config.toml
num_attention_heads = 3
head_dim = 32
norm = "rmsnorm"
norm_place = "pre"
rope_theta = 10000.0
init_std_o = 0.059
learning_rate = 0.00551
lr_mult_o = 1.5
schedule = "wsd"
doc_mask = true
MLP neurons of a small language model. Each row is named by its layer, matrix (gate and up: input weights; down: output weights) and neuron, and shows model dimensions 48-111. Each number is 200 + 40 x the weight over its row's rms, rounded and kept within 0 to 999. A neuron's up and down rows have the sign that makes its largest values positive.
Before each neuron's rows, "fires on" lists the tokens most often at its 100 highest values on Wikipedia text that the model never trained on; "fires before" lists the tokens most often just after its 100 highest values on Wikipedia text that the model never trained on. A number after a token or word is its count.

fires on: "\n" 100
fires before: "==" 22, "===" 14, "The" 8, "In" 7, "F" 6
L2.gate364,136,164,223,189,220,162,146,190,208,263,162,251,225,159,276,276,241,274,174,214,220,198,191,196,200,168,153,227,217,202,223,142,246,240,250,212,160,200,128,161,298,192,138,253,197,210,235,97,173,180,191,211,236,190,215,157,206,235,223,200,233,189,241,246
L2.up364,239,143,184,218,182,165,149,213,94,190,212,210,172,146,278,159,185,316,196,221,175,190,189,197,179,259,220,207,232,196,260,180,202,193,169,203,153,158,217,180,177,190,248,248,282,208,120,226,182,161,199,189,162,254,206,205,184,110,257,160,167,239,164,168
L2.down364,187,166,198,154,147,201,183,244,149,253,281,148,152,193,265,192,271,229,195,183,207,177,200,172,230,273,199,243,154,178,185,177,252,267,182,217,190,201,226,264,172,228,208,180,229,149,212,145,190,191,251,195,184,216,154,132,175,198,209,193,240,192,134,148

fires on: "er" 54, "el" 17, "e" 16, " the" 7
fires before: "ies" 19, "rit" 11, "le" 7, "m" 5, "iv" 5, "i" 5
L2.gate0,220,190,241,162,133,166,190,248,201,104,236,173,171,217,232,218,164,236,198,220,256,236,257,257,181,141,189,220,221,118,182,277,224,177,257,190,182,199,112,171,220,215,180,169,196,132,212,191,210,115,163,190,163,134,189,211,218,250,247,151,203,152,166,222
L2.up0,182,183,230,174,187,221,216,257,153,160,160,250,179,150,220,224,112,190,234,166,168,269,198,182,221,176,265,142,155,222,193,244,187,157,251,225,239,199,149,207,181,192,282,220,205,209,181,168,230,142,249,220,195,188,234,269,280,209,125,173,232,173,171,194
L2.down0,201,182,229,163,198,173,177,176,172,211,154,299,208,177,204,150,228,156,147,209,178,226,171,144,195,244,299,214,274,204,227,335,150,185,287,215,228,192,153,174,188,217,264,184,176,182,162,312,256,168,206,158,269,196,188,134,226,232,162,196,133,237,277,207

fires on: "c" 84, "anc" 10
fires before: "k" 18, "es" 18, "ro" 7, "ad" 5, "u" 5
L5.gate462,159,165,193,265,187,230,185,208,158,225,177,199,189,184,176,216,230,204,132,197,179,168,223,301,186,195,207,171,237,236,205,241,178,226,234,160,216,223,177,214,193,213,204,150,253,66,296,197,188,146,187,131,204,163,173,155,181,181,222,223,188,245,198,218
L5.up462,177,192,181,252,187,189,118,243,179,173,232,156,175,146,195,162,253,200,181,189,166,194,236,209,177,238,241,167,187,259,229,201,259,250,164,155,270,118,176,215,165,171,168,209,160,150,223,193,140,201,159,168,181,209,142,230,161,275,266,280,193,228,189,202
L5.down462,119,152,175,234,224,189,257,227,199,239,183,203,236,240,180,230,252,153,111,200,202,190,199,280,188,164,132,183,315,149,212,214,88,222,221,175,193,272,167,139,252,220,196,111,209,184,182,158,229,170,205,211,161,258,201,142,155,222,169,112,185,180,176,185

fires on: " al" 48, "it" 19, " un" 6, " j" 4
fires before: "b" 17, "ial" 10, "ong" 10, "her" 6, "th" 5, "i" 4
L5.gate296,194,176,209,219,122,159,202,208,134,240,199,182,218,280,182,193,184,216,143,167,211,200,183,294,207,137,273,173,161,213,193,226,171,234,159,219,138,124,183,204,185,121,259,167,138,140,198,226,150,164,207,255,220,183,173,150,194,212,278,240,127,227,183,152
L5.up296,250,142,162,189,182,176,211,171,265,229,232,200,220,278,208,235,247,255,286,263,232,204,151,192,216,226,163,216,163,225,206,198,147,162,96,206,187,173,215,132,208,192,136,215,165,270,174,206,191,253,165,206,196,178,147,205,191,218,196,274,276,207,168,232
L5.down296,136,198,214,229,165,157,182,196,195,115,166,179,179,199,165,145,193,203,237,145,218,228,216,136,226,237,156,202,284,178,199,222,231,157,257,242,207,180,162,231,212,214,245,162,157,132,167,263,194,142,227,151,240,202,247,177,159,199,230,115,227,263,197,234

fires on: "oot" 36, "ag" 19, "er" 11, "ver" 7, "et" 4
fires before: "b" 36, "ue" 17, "==" 5, "v" 4
L10.gate18,149,240,210,231,259,225,222,174,244,183,163,173,290,164,267,187,172,189,199,196,151,139,230,182,201,150,225,166,218,236,216,152,171,207,198,211,241,167,206,168,303,196,234,208,186,226,193,184,183,174,242,195,246,212,226,219,140,190,260,152,186,121,193,163
L10.up18,253,244,210,187,226,157,133,195,162,197,159,191,185,167,214,246,210,147,241,197,232,155,159,232,188,127,220,181,138,198,235,157,233,206,170,246,192,239,220,201,144,171,242,187,212,232,172,252,211,203,217,165,293,132,213,224,231,194,179,306,209,245,153,155
L10.down18,229,98,167,240,282,273,250,139,194,258,204,212,239,211,167,242,210,220,189,214,254,239,176,221,190,117,163,202,184,232,271,231,168,240,262,205,206,252,289,232,179,289,230,236,235,225,186,174,224,191,247,163,103,219,189,212,178,168,174,196,160,230,232,214

fires on: " o" 69, " des" 9, "ens" 4, "m" 4
fires before: "p" 16, "per" 15, "ign" 9, "wn" 7, "z" 6
L8.gate348,214,153,169,224,198,193,244,192,149,186,213,240,183,230,264,179,241,268,224,222,177,192,193,233,254,220,143,214,195,221,194,237,218,257,256,128,171,163,174,243,242,224,122,251,201,205,301,249,208,164,227,202,314,148,214,197,152,205,178,217,172,229,280,194
L8.up348,261,190,107,235,178,152,242,153,196,131,247,172,191,128,93,172,199,197,197,237,158,186,163,233,121,193,209,191,232,275,192,200,178,164,234,223,234,171,234,169,193,163,252,190,241,239,216,231,239,185,127,183,166,147,166,171,249,154,190,258,257,174,231,230
L8.down348,221,239,176,166,162,160,215,166,131,213,217,257,118,144,159,208,168,159,255,205,226,193,190,216,179,136,138,194,229,130,296,202,207,188,238,91,163,231,138,186,181,225,147,279,192,186,250,183,235,208,179,219,230,220,209,235,230,189,222,164,200,198,171,164

fires on: " St" 34, "id" 11, "e" 9, "on" 7, "om" 6, "v" 6
fires before: "ates" 34, "es" 9, "ed" 8, "ual" 7
L6.gate212,218,185,166,159,204,214,182,161,198,257,240,152,152,226,157,233,190,179,199,217,240,195,229,217,308,217,204,193,137,207,251,150,187,159,120,212,174,201,260,190,284,260,180,179,149,151,268,207,258,189,214,199,203,228,170,196,195,198,269,216,147,219,243,198
L6.up212,235,204,245,313,223,235,244,197,178,222,209,153,297,198,292,214,138,180,158,203,192,237,162,177,235,225,178,182,193,207,230,249,222,218,234,246,176,260,210,282,215,234,185,153,228,239,192,188,221,257,253,181,218,198,196,190,159,260,272,161,193,183,225,211
L6.down212,218,223,241,144,230,219,258,256,179,193,211,222,184,279,184,198,204,229,215,172,176,171,200,195,201,169,174,174,192,267,220,197,247,231,178,166,207,197,139,186,92,267,187,148,278,231,270,208,177,258,194,142,233,170,256,199,220,222,223,203,202,231,182,192

fires on: "uring" 57, "ough" 27, "\n" 16
fires before: " the" 31, "===" 7, " his" 6, " W" 5, "==" 4
L2.gate58,197,164,129,180,164,145,235,211,144,179,260,270,221,224,288,221,218,177,235,152,171,231,130,159,293,235,111,196,200,88,184,166,194,264,195,194,167,273,163,197,245,190,235,177,260,245,205,187,161,243,234,198,265,171,261,226,270,195,228,202,134,141,190,149
L2.up58,206,175,185,242,144,159,171,116,212,170,266,237,157,194,233,206,210,249,195,182,252,184,154,156,192,214,224,274,203,165,225,264,240,237,138,154,165,230,297,153,192,91,165,300,252,192,192,202,187,174,166,162,197,181,179,140,174,269,146,243,153,186,250,170
L2.down58,255,189,103,147,158,206,159,193,215,193,230,191,201,228,232,186,244,206,189,224,249,169,193,194,193,167,251,244,159,220,165,202,198,191,155,134,228,208,200,226,162,199,214,224,207,238,154,197,257,245,212,171,177,223,278,246,179,145,238,214,175,168,162,176

fires on: "id" 66, "e" 14, "p" 5, " off" 4
fires before: "ver" 13, "d" 11, "er" 9, " not" 8, "ge" 7, "it" 5
L6.gate135,205,176,238,90,185,206,101,203,226,206,205,170,194,136,181,268,151,214,70,212,247,191,252,228,205,213,225,246,193,211,212,195,201,100,231,219,182,157,251,205,207,219,154,213,213,134,120,195,203,141,222,193,203,138,100,169,203,180,246,277,256,183,176,79
L6.up135,271,200,233,203,184,203,203,181,231,219,163,178,137,166,221,264,147,174,190,146,260,198,206,172,202,186,157,247,170,166,179,144,222,155,274,150,217,188,279,183,179,210,235,247,139,142,237,251,189,197,204,216,158,181,187,175,177,166,213,159,238,256,186,167
L6.down135,216,281,237,237,121,200,236,200,177,174,241,197,196,224,181,228,235,218,127,225,206,218,256,98,246,272,218,237,217,223,184,224,131,184,220,209,236,271,193,197,193,173,213,120,181,213,203,177,199,165,189,175,229,157,201,138,161,114,145,225,233,173,219,179

fires on: " ar" 53, " Ar" 33, "ar" 6, "r" 5
fires before: "t" 31, "m" 20, "ch" 14, "ound" 9
L10.gate436,251,244,151,260,170,208,147,162,152,205,163,187,216,168,256,235,240,169,235,240,223,235,243,130,221,168,242,176,188,250,183,242,187,259,138,113,160,163,173,232,171,277,182,260,216,190,247,160,256,270,182,264,145,219,241,215,167,184,155,200,229,245,242,208
L10.up436,206,173,139,175,190,201,180,219,265,230,197,174,182,234,172,192,153,172,230,158,206,207,183,220,221,158,220,170,269,162,224,162,175,217,149,191,217,175,196,214,163,151,191,202,209,136,207,242,157,139,216,256,225,175,164,166,166,248,212,272,220,177,276,209
L10.down436,248,184,138,160,193,228,241,173,210,153,233,157,231,210,191,210,228,233,247,196,195,211,240,191,200,205,210,220,235,223,195,162,253,256,88,234,222,212,226,186,261,194,225,178,121,117,217,157,121,247,225,180,199,203,210,119,204,205,190,198,171,211,289,251

fires on: "ang" 16, "b" 13, "ap" 11, "l" 9, "c" 8
fires before: "es" 14, "ed" 14, "le" 8, "ing" 6, "les" 5, "N" 5
L5.gate145,70,199,179,281,231,194,166,217,196,205,173,238,192,156,147,244,255,209,227,220,145,196,116,214,153,217,182,180,159,190,185,209,145,152,172,225,212,147,255,191,183,204,196,214,120,170,281,257,187,145,237,243,207,210,136,202,180,269,177,129,217,213,200,216
L5.up145,179,214,179,182,193,96,119,168,137,218,175,218,194,247,166,243,219,248,240,183,195,169,129,177,184,189,184,241,177,205,196,280,150,219,95,178,193,240,270,217,169,204,136,247,169,280,182,194,237,277,151,273,191,172,222,216,152,187,201,184,95,137,215,222
L5.down145,121,209,265,181,241,155,212,192,190,192,166,187,180,164,219,103,187,282,228,249,240,237,175,266,215,169,189,125,203,149,209,191,229,235,163,212,204,255,245,206,218,260,201,160,228,205,237,202,215,264,221,201,205,136,218,149,173,211,204,188,232,180,241,202

fires on: "–" 55, "-" 15, "ra" 9, "p" 4
fires before: "20" 20, "19" 15, "9" 11, "2" 9, "ft" 6
L2.gate70,174,222,209,186,244,219,120,204,110,161,192,211,264,237,177,231,184,182,241,191,164,192,194,241,159,212,200,178,259,170,178,237,224,262,174,220,242,169,221,187,188,122,189,137,230,222,187,172,161,226,157,216,246,264,125,150,125,228,221,165,188,109,205,177
L2.up70,225,230,189,184,250,184,127,179,172,213,263,243,244,189,193,114,238,217,156,203,219,231,242,234,179,162,237,187,231,228,219,149,160,197,156,177,243,193,259,207,224,195,159,210,226,219,115,109,165,174,139,178,224,198,220,237,224,218,223,160,200,272,204,192
L2.down70,199,272,190,170,248,222,235,226,277,132,219,188,261,231,263,202,150,207,160,299,177,148,228,212,280,185,188,202,160,237,198,177,207,249,218,182,236,209,223,187,95,239,198,146,192,224,219,170,182,130,208,236,199,172,226,164,235,189,236,218,219,239,219,196

fires on: " Z" 40, "b" 37, " j" 7, "z" 5
fires before: "um" 23, "o" 12, "A" 6, "e" 6, "un" 4
L9.gate307,153,223,121,205,166,157,242,170,142,233,194,241,247,193,163,199,224,259,159,241,237,179,100,153,168,174,189,241,189,280,215,213,250,116,221,228,226,158,152,203,186,192,151,217,231,113,241,207,201,214,241,189,177,160,265,183,177,191,219,217,292,287,236,206
L9.up307,102,184,225,189,158,167,231,156,110,163,203,227,219,205,160,265,127,220,233,277,175,168,177,202,199,171,204,232,157,206,222,173,203,193,248,262,331,190,186,162,155,260,245,176,195,226,201,161,174,186,253,175,106,221,259,200,173,185,145,233,177,188,176,168
L9.down307,171,191,194,237,231,167,266,164,148,216,153,258,219,198,194,142,76,225,224,197,168,186,140,149,171,184,195,198,190,243,175,231,202,129,271,248,245,172,207,98,191,184,294,210,134,184,235,179,242,170,217,203,157,168,175,188,216,165,191,186,202,263,254,159

fires on: "\n" 40, " /" 20, "orld" 20, "merican" 12
fires before: "-" 32, " (" 12, " W" 7, "\n" 7, " Ch" 5
L6.gate342,160,221,139,210,221,172,187,141,256,217,181,214,227,218,146,245,260,214,174,213,146,143,264,210,165,193,197,193,282,186,184,160,201,184,249,231,215,245,178,125,177,179,172,193,190,188,248,217,126,226,161,141,189,208,174,146,205,194,215,179,206,134,229,304
L6.up342,243,188,216,118,172,181,181,136,256,234,171,241,216,226,203,260,217,204,166,235,305,210,232,173,152,210,130,180,234,156,176,88,160,143,214,157,175,214,202,149,162,231,174,180,271,217,223,184,256,158,154,213,234,305,254,189,186,251,227,174,112,236,233,191
L6.down342,181,198,206,204,136,234,203,186,180,145,177,171,178,210,151,176,118,124,187,200,149,149,227,142,230,186,253,182,167,209,176,218,232,233,237,286,139,135,208,179,245,224,193,228,212,211,192,165,157,230,252,268,212,216,185,190,242,180,107,251,199,174,257,170

fires on: "," 24, "–" 18, "3" 8, "5" 7, "7" 6
fires before: "6" 14, "3" 13, "8" 12, "1" 12, "0" 11, "2" 10
L9.gate449,227,248,272,128,192,111,200,225,181,177,245,214,212,204,268,198,178,276,237,304,198,164,206,172,151,168,217,233,179,256,203,175,184,180,255,151,137,203,264,222,251,204,148,128,87,205,215,200,162,295,225,164,164,154,188,188,172,158,212,242,219,230,164,227
L9.up449,217,187,187,293,271,212,186,262,255,212,117,214,217,199,290,164,222,249,208,239,232,207,170,192,138,165,170,154,165,135,153,204,179,249,239,225,213,189,170,194,175,231,202,223,199,228,186,199,186,180,250,233,117,218,189,259,166,206,178,199,188,181,186,176
L9.down449,236,205,191,229,166,134,166,267,121,183,203,213,222,198,220,233,207,246,239,220,254,248,195,165,162,250,205,187,191,164,227,244,185,155,191,177,184,214,241,208,161,184,132,194,196,147,175,193,224,167,190,261,193,183,173,169,189,137,182,185,219,154,189,202

fires on: " comp" 82
fires before: "any" 29, "le" 16, "os" 10, "ut" 6, "r" 5, "et" 5
L9.gate31,290,182,191,129,183,192,139,181,239,194,147,249,188,228,257,215,192,227,108,185,111,234,231,289,232,267,127,183,237,164,168,147,222,163,234,225,132,154,284,136,307,233,219,231,207,259,165,239,173,224,194,170,132,234,247,274,247,233,230,253,194,206,154,174
L9.up31,247,192,215,151,164,200,233,198,251,185,178,160,191,249,174,172,133,204,196,164,182,248,211,161,164,215,218,186,233,220,200,159,218,215,193,139,222,315,211,214,191,216,288,189,182,212,190,205,191,220,208,164,219,133,175,176,108,278,131,238,178,171,231,213
L9.down31,179,155,223,216,227,221,236,189,212,212,156,175,211,207,212,202,190,234,228,241,228,152,243,261,266,245,241,178,112,129,240,281,219,254,247,211,215,195,250,208,184,124,233,226,258,153,181,250,60,121,183,201,164,211,198,206,205,210,134,189,233,177,239,182

fires on: "ound" 17, "ri" 13, "ree" 13, "ow" 12, "oot" 7, "ive" 6
fires before: "end" 13, "ing" 12, "ed" 8, "b" 7, "-" 6, "anc" 4
L8.gate230,184,258,210,144,146,157,195,183,222,167,241,185,210,196,201,216,214,185,198,166,178,206,192,242,210,135,273,188,177,230,171,197,233,275,226,121,216,214,118,189,150,203,187,248,230,220,215,66,262,217,160,267,272,169,232,155,164,180,261,206,215,204,146,101
L8.up230,142,167,129,171,187,169,95,182,273,194,221,153,208,243,315,239,185,194,170,250,279,245,153,146,131,143,160,190,172,163,198,187,250,178,226,209,246,187,256,198,239,192,188,195,205,199,164,182,176,130,229,185,184,216,200,248,204,212,176,290,129,201,173,183
L8.down230,159,184,185,194,251,220,199,154,197,168,240,217,268,200,201,216,173,253,175,179,258,134,201,183,168,204,277,169,237,143,256,252,199,244,166,227,218,207,206,156,197,212,285,128,176,246,169,191,209,192,175,206,170,206,271,164,236,234,175,204,149,170,164,231

fires on: " de" 53, "ou" 19, " des" 16, " up" 5
fires before: "vel" 17, "ign" 12, "f" 9, "b" 8, "g" 5, "ther" 5
L7.gate260,242,99,165,243,167,157,145,203,236,234,154,184,252,233,206,202,178,253,196,172,181,202,240,213,206,216,178,202,205,161,264,258,182,154,152,138,232,231,194,148,248,217,235,231,234,138,165,176,151,170,176,238,199,224,224,178,199,210,228,193,216,172,194,108
L7.up260,221,152,147,164,224,221,194,148,202,234,216,256,245,211,186,152,221,193,192,220,152,189,213,207,291,85,139,92,255,153,230,148,182,230,199,183,289,223,174,203,162,213,209,195,170,199,214,263,226,143,313,164,140,187,221,224,185,225,198,128,257,182,198,225
L7.down260,179,118,153,188,218,193,236,200,191,196,175,232,180,192,179,218,272,171,182,195,240,190,249,243,252,295,161,259,183,196,145,228,181,162,155,208,240,249,170,179,221,307,194,163,151,177,150,207,198,139,204,236,242,146,176,241,229,168,233,272,191,139,147,222

fires on: "\n" 82, "v" 8
fires before: "-" 66, "\n" 15
L6.gate105,216,252,168,173,267,195,203,194,218,247,179,202,249,200,148,258,147,154,233,218,222,210,263,153,227,244,167,156,234,230,211,239,224,119,167,142,180,228,159,132,105,164,154,184,243,226,213,224,172,227,206,221,200,166,178,182,150,230,253,207,251,201,222,206
L6.up105,197,156,203,176,261,254,209,189,254,214,163,187,225,205,56,251,216,130,176,192,196,151,127,255,208,223,232,186,226,213,189,211,237,151,182,269,141,153,236,271,184,210,220,212,179,243,185,256,179,235,161,195,260,214,221,261,220,212,216,161,280,215,198,184
L6.down105,206,197,173,275,118,113,190,224,193,221,143,173,148,263,210,151,238,171,171,248,224,208,184,234,219,215,241,200,224,183,193,212,175,163,230,189,242,168,288,218,253,199,195,265,214,177,173,122,205,214,223,211,182,184,231,192,253,146,219,142,113,173,224,165

fires on: "oc" 20, "c" 11, "ed" 10, "em" 10, "am" 9, "res" 7
fires before: "ent" 20, "r" 20, "ed" 7, " to" 4
L5.gate66,205,215,191,172,295,228,225,235,219,146,235,221,243,198,279,232,126,165,192,207,161,134,175,233,211,230,152,171,231,198,248,136,200,320,177,186,247,188,227,203,229,152,218,129,282,240,283,229,202,189,187,190,135,233,245,193,205,178,151,206,125,155,235,130
L5.up66,218,191,156,229,196,225,181,225,231,189,156,158,276,217,209,241,138,162,231,162,162,187,196,225,209,177,191,234,235,167,206,224,231,157,212,127,256,224,223,137,166,233,208,252,232,241,182,166,106,169,257,186,150,151,199,114,176,193,124,161,217,258,286,167
L5.down66,191,230,142,137,291,191,251,203,268,184,258,160,256,133,163,240,233,198,216,154,239,72,222,240,200,182,200,191,208,271,197,221,182,273,132,146,143,88,212,232,196,230,222,206,186,170,162,162,116,195,201,186,220,266,189,237,127,264,202,300,195,247,176,218

fires on: "." 67, "9" 6, "5" 5, "3" 5, "2" 4, "4" 4
fires before: "0" 13, "7" 11, "1" 11, "3" 10, "2" 10
L10.gate229,182,220,192,237,176,137,181,123,160,236,190,160,224,166,217,241,196,216,201,159,181,169,168,195,211,177,223,286,244,166,188,139,204,213,209,203,201,207,262,163,136,189,252,184,203,243,278,182,183,238,181,200,185,132,161,184,179,189,159,259,250,171,163,172
L10.up229,191,189,234,241,287,261,276,215,222,213,191,221,172,171,166,157,197,206,203,213,203,224,200,143,144,190,253,180,146,213,183,176,200,144,195,250,171,169,203,214,230,275,127,232,255,142,269,196,141,178,215,260,156,277,214,220,227,145,183,155,157,205,153,225
L10.down229,243,254,191,256,143,205,151,232,186,197,192,264,208,174,259,196,74,129,221,176,192,140,287,169,226,202,227,258,197,186,198,167,108,204,197,181,176,191,161,226,229,202,214,263,255,276,196,208,185,232,178,121,165,147,280,132,222,206,199,231,297,223,149,245

fires on: "ec" 66, "ut" 9, "ou" 6, "ep" 4
fires before: "ond" 35, "re" 17, "ur" 5, "ri" 4, "ts" 4
L8.gate436,159,182,220,212,183,207,195,163,166,192,257,208,176,250,196,229,187,127,214,168,210,211,288,212,188,251,203,211,300,223,209,210,268,204,256,185,278,205,213,215,216,178,202,298,191,146,236,222,227,239,192,205,231,207,183,210,246,204,260,217,169,181,122,232
L8.up436,145,226,161,252,198,221,146,231,274,223,162,191,139,296,209,185,175,205,146,177,190,191,336,243,237,151,126,184,183,202,185,189,217,125,219,163,245,136,198,196,158,171,242,257,175,229,192,218,241,226,176,199,267,189,212,190,225,210,215,138,240,118,155,170
L8.down436,229,190,182,142,206,259,147,221,159,169,152,192,200,188,171,177,273,204,134,258,230,203,163,324,175,270,216,157,199,202,190,251,188,183,188,151,158,217,165,218,168,253,296,179,192,142,160,227,186,132,196,185,182,198,150,178,295,263,183,158,221,180,184,173

fires on: "\n" 54, "-" 32, " |" 8
fires before: "-" 35, "\n" 23
L5.gate32,130,198,246,179,185,171,179,196,228,197,250,190,195,168,160,214,152,218,204,227,214,201,220,158,273,269,276,176,184,175,221,138,162,106,186,194,211,203,162,221,212,247,222,228,174,216,202,230,258,139,130,273,138,215,192,267,179,107,214,166,191,119,191,157
L5.up32,258,259,171,211,141,207,199,185,171,180,260,163,184,212,164,230,121,202,234,194,168,200,212,228,176,153,149,159,170,115,145,214,207,190,201,278,140,257,220,261,143,225,222,120,215,248,199,229,242,204,146,216,215,196,251,234,195,174,181,252,291,221,215,131
L5.down32,183,222,275,183,171,272,216,198,202,187,232,233,175,197,241,207,214,145,221,220,270,130,238,181,213,242,195,222,258,171,152,180,118,185,198,176,237,172,203,164,189,166,215,222,164,253,149,245,250,280,174,192,271,269,194,165,95,160,236,200,160,150,190,149

fires on: "le" 38, "en" 12, "ce" 11, "pl" 8
fires before: "ased" 23, "ase" 13, "iv" 9, "ac" 7, " to" 6, " by" 4
L2.gate356,147,226,249,155,253,206,203,171,117,177,194,200,163,121,253,245,172,100,197,198,218,259,222,234,216,156,147,186,180,131,175,237,184,195,184,204,203,206,218,190,139,218,224,199,196,199,168,229,225,158,264,185,219,153,212,192,191,223,227,175,224,181,243,241
L2.up356,188,153,173,183,229,244,205,184,133,224,146,191,250,151,189,212,178,151,170,253,181,216,304,235,216,130,188,200,186,183,159,199,226,201,189,256,193,199,190,194,249,268,327,226,250,251,177,191,213,163,235,254,223,173,243,202,318,174,181,212,130,146,224,231
L2.down356,161,193,239,159,216,199,190,248,203,199,259,183,134,235,225,277,201,203,200,153,187,172,160,261,190,211,238,130,215,194,163,202,213,171,189,149,191,210,215,228,239,262,233,191,194,274,219,230,283,199,198,177,196,196,116,238,238,176,180,223,249,161,224,117

fires on: "\n" 79, "al" 15, "o" 4
fires before: "-" 75, "\n" 5
L8.gate157,170,206,235,235,192,151,212,200,159,209,166,215,158,217,286,185,244,161,208,210,155,221,275,135,214,219,152,234,158,236,175,214,129,170,184,237,191,299,272,149,127,176,210,212,241,223,164,228,110,195,212,217,213,201,216,187,244,228,261,262,162,182,214,156
L8.up157,274,252,253,215,159,189,175,187,164,273,196,235,187,159,179,246,225,202,195,258,195,153,220,153,135,223,170,187,198,153,181,242,238,155,244,200,180,152,245,164,148,244,249,235,143,253,164,231,118,177,198,164,175,183,182,261,256,153,95,208,223,247,244,185
L8.down157,242,180,267,202,201,203,153,214,147,153,187,294,248,232,232,319,292,164,176,269,235,275,239,215,224,276,191,185,170,202,156,227,160,181,255,245,159,149,215,199,161,217,267,220,217,189,173,192,197,140,213,220,170,211,210,285,278,191,215,221,182,249,344,182

fires on: " of" 29, "ent" 15, " at" 14, "at" 6, "ing" 6, "ed" 6
fires before: " the" 26, "ly" 9, "t" 7, " on" 4, " that" 4
L9.gate229,158,219,206,210,158,203,163,147,217,138,270,179,277,223,242,204,188,202,156,194,268,155,203,211,250,154,122,192,210,207,293,229,261,191,150,191,238,169,181,235,160,203,215,221,235,248,279,180,200,227,172,230,194,194,250,204,212,146,98,262,183,194,260,191
L9.up229,203,173,271,258,179,246,206,155,259,203,172,259,207,170,205,218,282,222,173,199,238,216,193,156,244,252,191,203,136,241,273,174,239,170,210,234,176,172,178,215,202,224,232,198,165,176,173,177,238,184,137,207,187,221,209,192,213,201,132,280,255,163,211,159
L9.down229,216,193,178,211,241,263,191,237,216,265,213,196,284,246,202,182,217,220,209,204,141,167,249,167,299,229,196,207,237,232,272,148,145,222,154,234,210,183,270,223,183,139,202,217,207,181,187,199,282,233,136,211,243,211,168,166,192,203,285,221,162,151,162,150

fires on: "ers" 21, "ol" 15, "ed" 14, "us" 11, "e" 6, "a" 6
fires before: "al" 10, "um" 10, "ion" 9, "ic" 9, "us" 8, "ey" 7
L10.gate14,246,248,147,163,253,191,188,180,236,192,180,151,209,191,242,189,221,140,171,162,228,246,114,225,176,214,169,152,155,260,155,229,205,170,296,275,163,160,161,232,192,219,138,252,195,187,164,108,174,134,182,227,217,163,231,177,196,184,215,168,255,204,246,198
L10.up14,144,231,156,144,223,89,279,203,128,234,167,206,248,314,178,184,200,175,223,200,158,293,206,210,158,228,206,241,191,227,242,151,263,167,283,238,222,202,258,234,171,253,223,206,220,164,193,137,201,239,207,230,153,262,243,203,272,169,175,168,189,200,252,208
L10.down14,247,147,192,162,223,177,221,229,184,160,168,195,189,222,198,193,219,180,143,179,181,154,220,116,108,145,253,179,149,229,203,167,188,230,118,175,200,227,280,188,218,287,163,180,265,203,239,240,198,296,173,202,199,181,231,288,247,218,188,183,152,213,258,208

fires on: " 2" 17, " 18" 13, "1" 9, "0" 6, "9" 5, " 3" 4
fires before: "6" 22, "7" 17, "5" 10, "8" 9, "9" 6, "4" 6
L7.gate203,170,231,223,184,187,262,190,134,180,191,185,207,114,204,269,226,202,243,284,189,166,180,257,179,177,215,115,309,218,218,159,235,241,203,226,175,156,149,225,254,230,258,173,237,234,193,234,182,117,218,233,255,191,123,212,178,221,217,176,149,181,178,208,240
L7.up203,211,245,218,220,209,165,174,191,165,237,198,201,209,185,143,139,105,270,248,185,126,167,164,187,170,175,215,200,155,173,236,138,215,137,171,185,158,248,173,200,201,286,188,238,169,205,170,219,174,226,164,163,141,299,162,200,213,250,203,248,141,167,121,197
L7.down203,221,207,242,195,188,239,181,240,132,235,224,217,166,199,190,228,220,184,217,197,153,222,186,198,228,225,182,216,210,217,225,260,213,152,248,275,190,282,261,168,183,222,155,215,260,91,243,153,186,169,152,144,200,133,245,186,186,180,219,249,215,167,253,177

fires on: " A" 19, " F" 10, "ept" 8, " S" 8, " N" 7, " D" 7
fires before: "ug" 11, "eb" 10, "ember" 8, "ept" 8, "ov" 7, "ec" 6
L8.gate162,181,170,202,238,147,231,156,282,214,171,176,215,185,249,125,222,202,272,174,170,140,178,190,152,187,241,214,141,246,199,206,186,179,171,230,197,161,261,214,193,204,139,120,167,169,314,255,135,254,170,129,153,67,140,176,195,144,154,211,128,182,134,232,231
L8.up162,157,208,186,210,200,92,229,212,132,154,173,239,204,216,193,144,213,158,123,134,225,218,235,224,177,187,142,265,191,161,259,169,226,195,184,176,247,142,183,193,225,222,232,265,174,251,229,207,225,226,101,151,179,146,183,230,149,217,177,218,189,190,239,133
L8.down162,210,181,204,202,204,124,212,157,236,147,198,199,121,216,142,162,188,138,178,288,152,226,203,148,193,173,156,243,146,218,244,214,172,174,253,212,102,215,165,149,243,236,165,254,179,276,120,284,217,183,187,212,256,223,132,205,123,184,235,168,224,178,255,158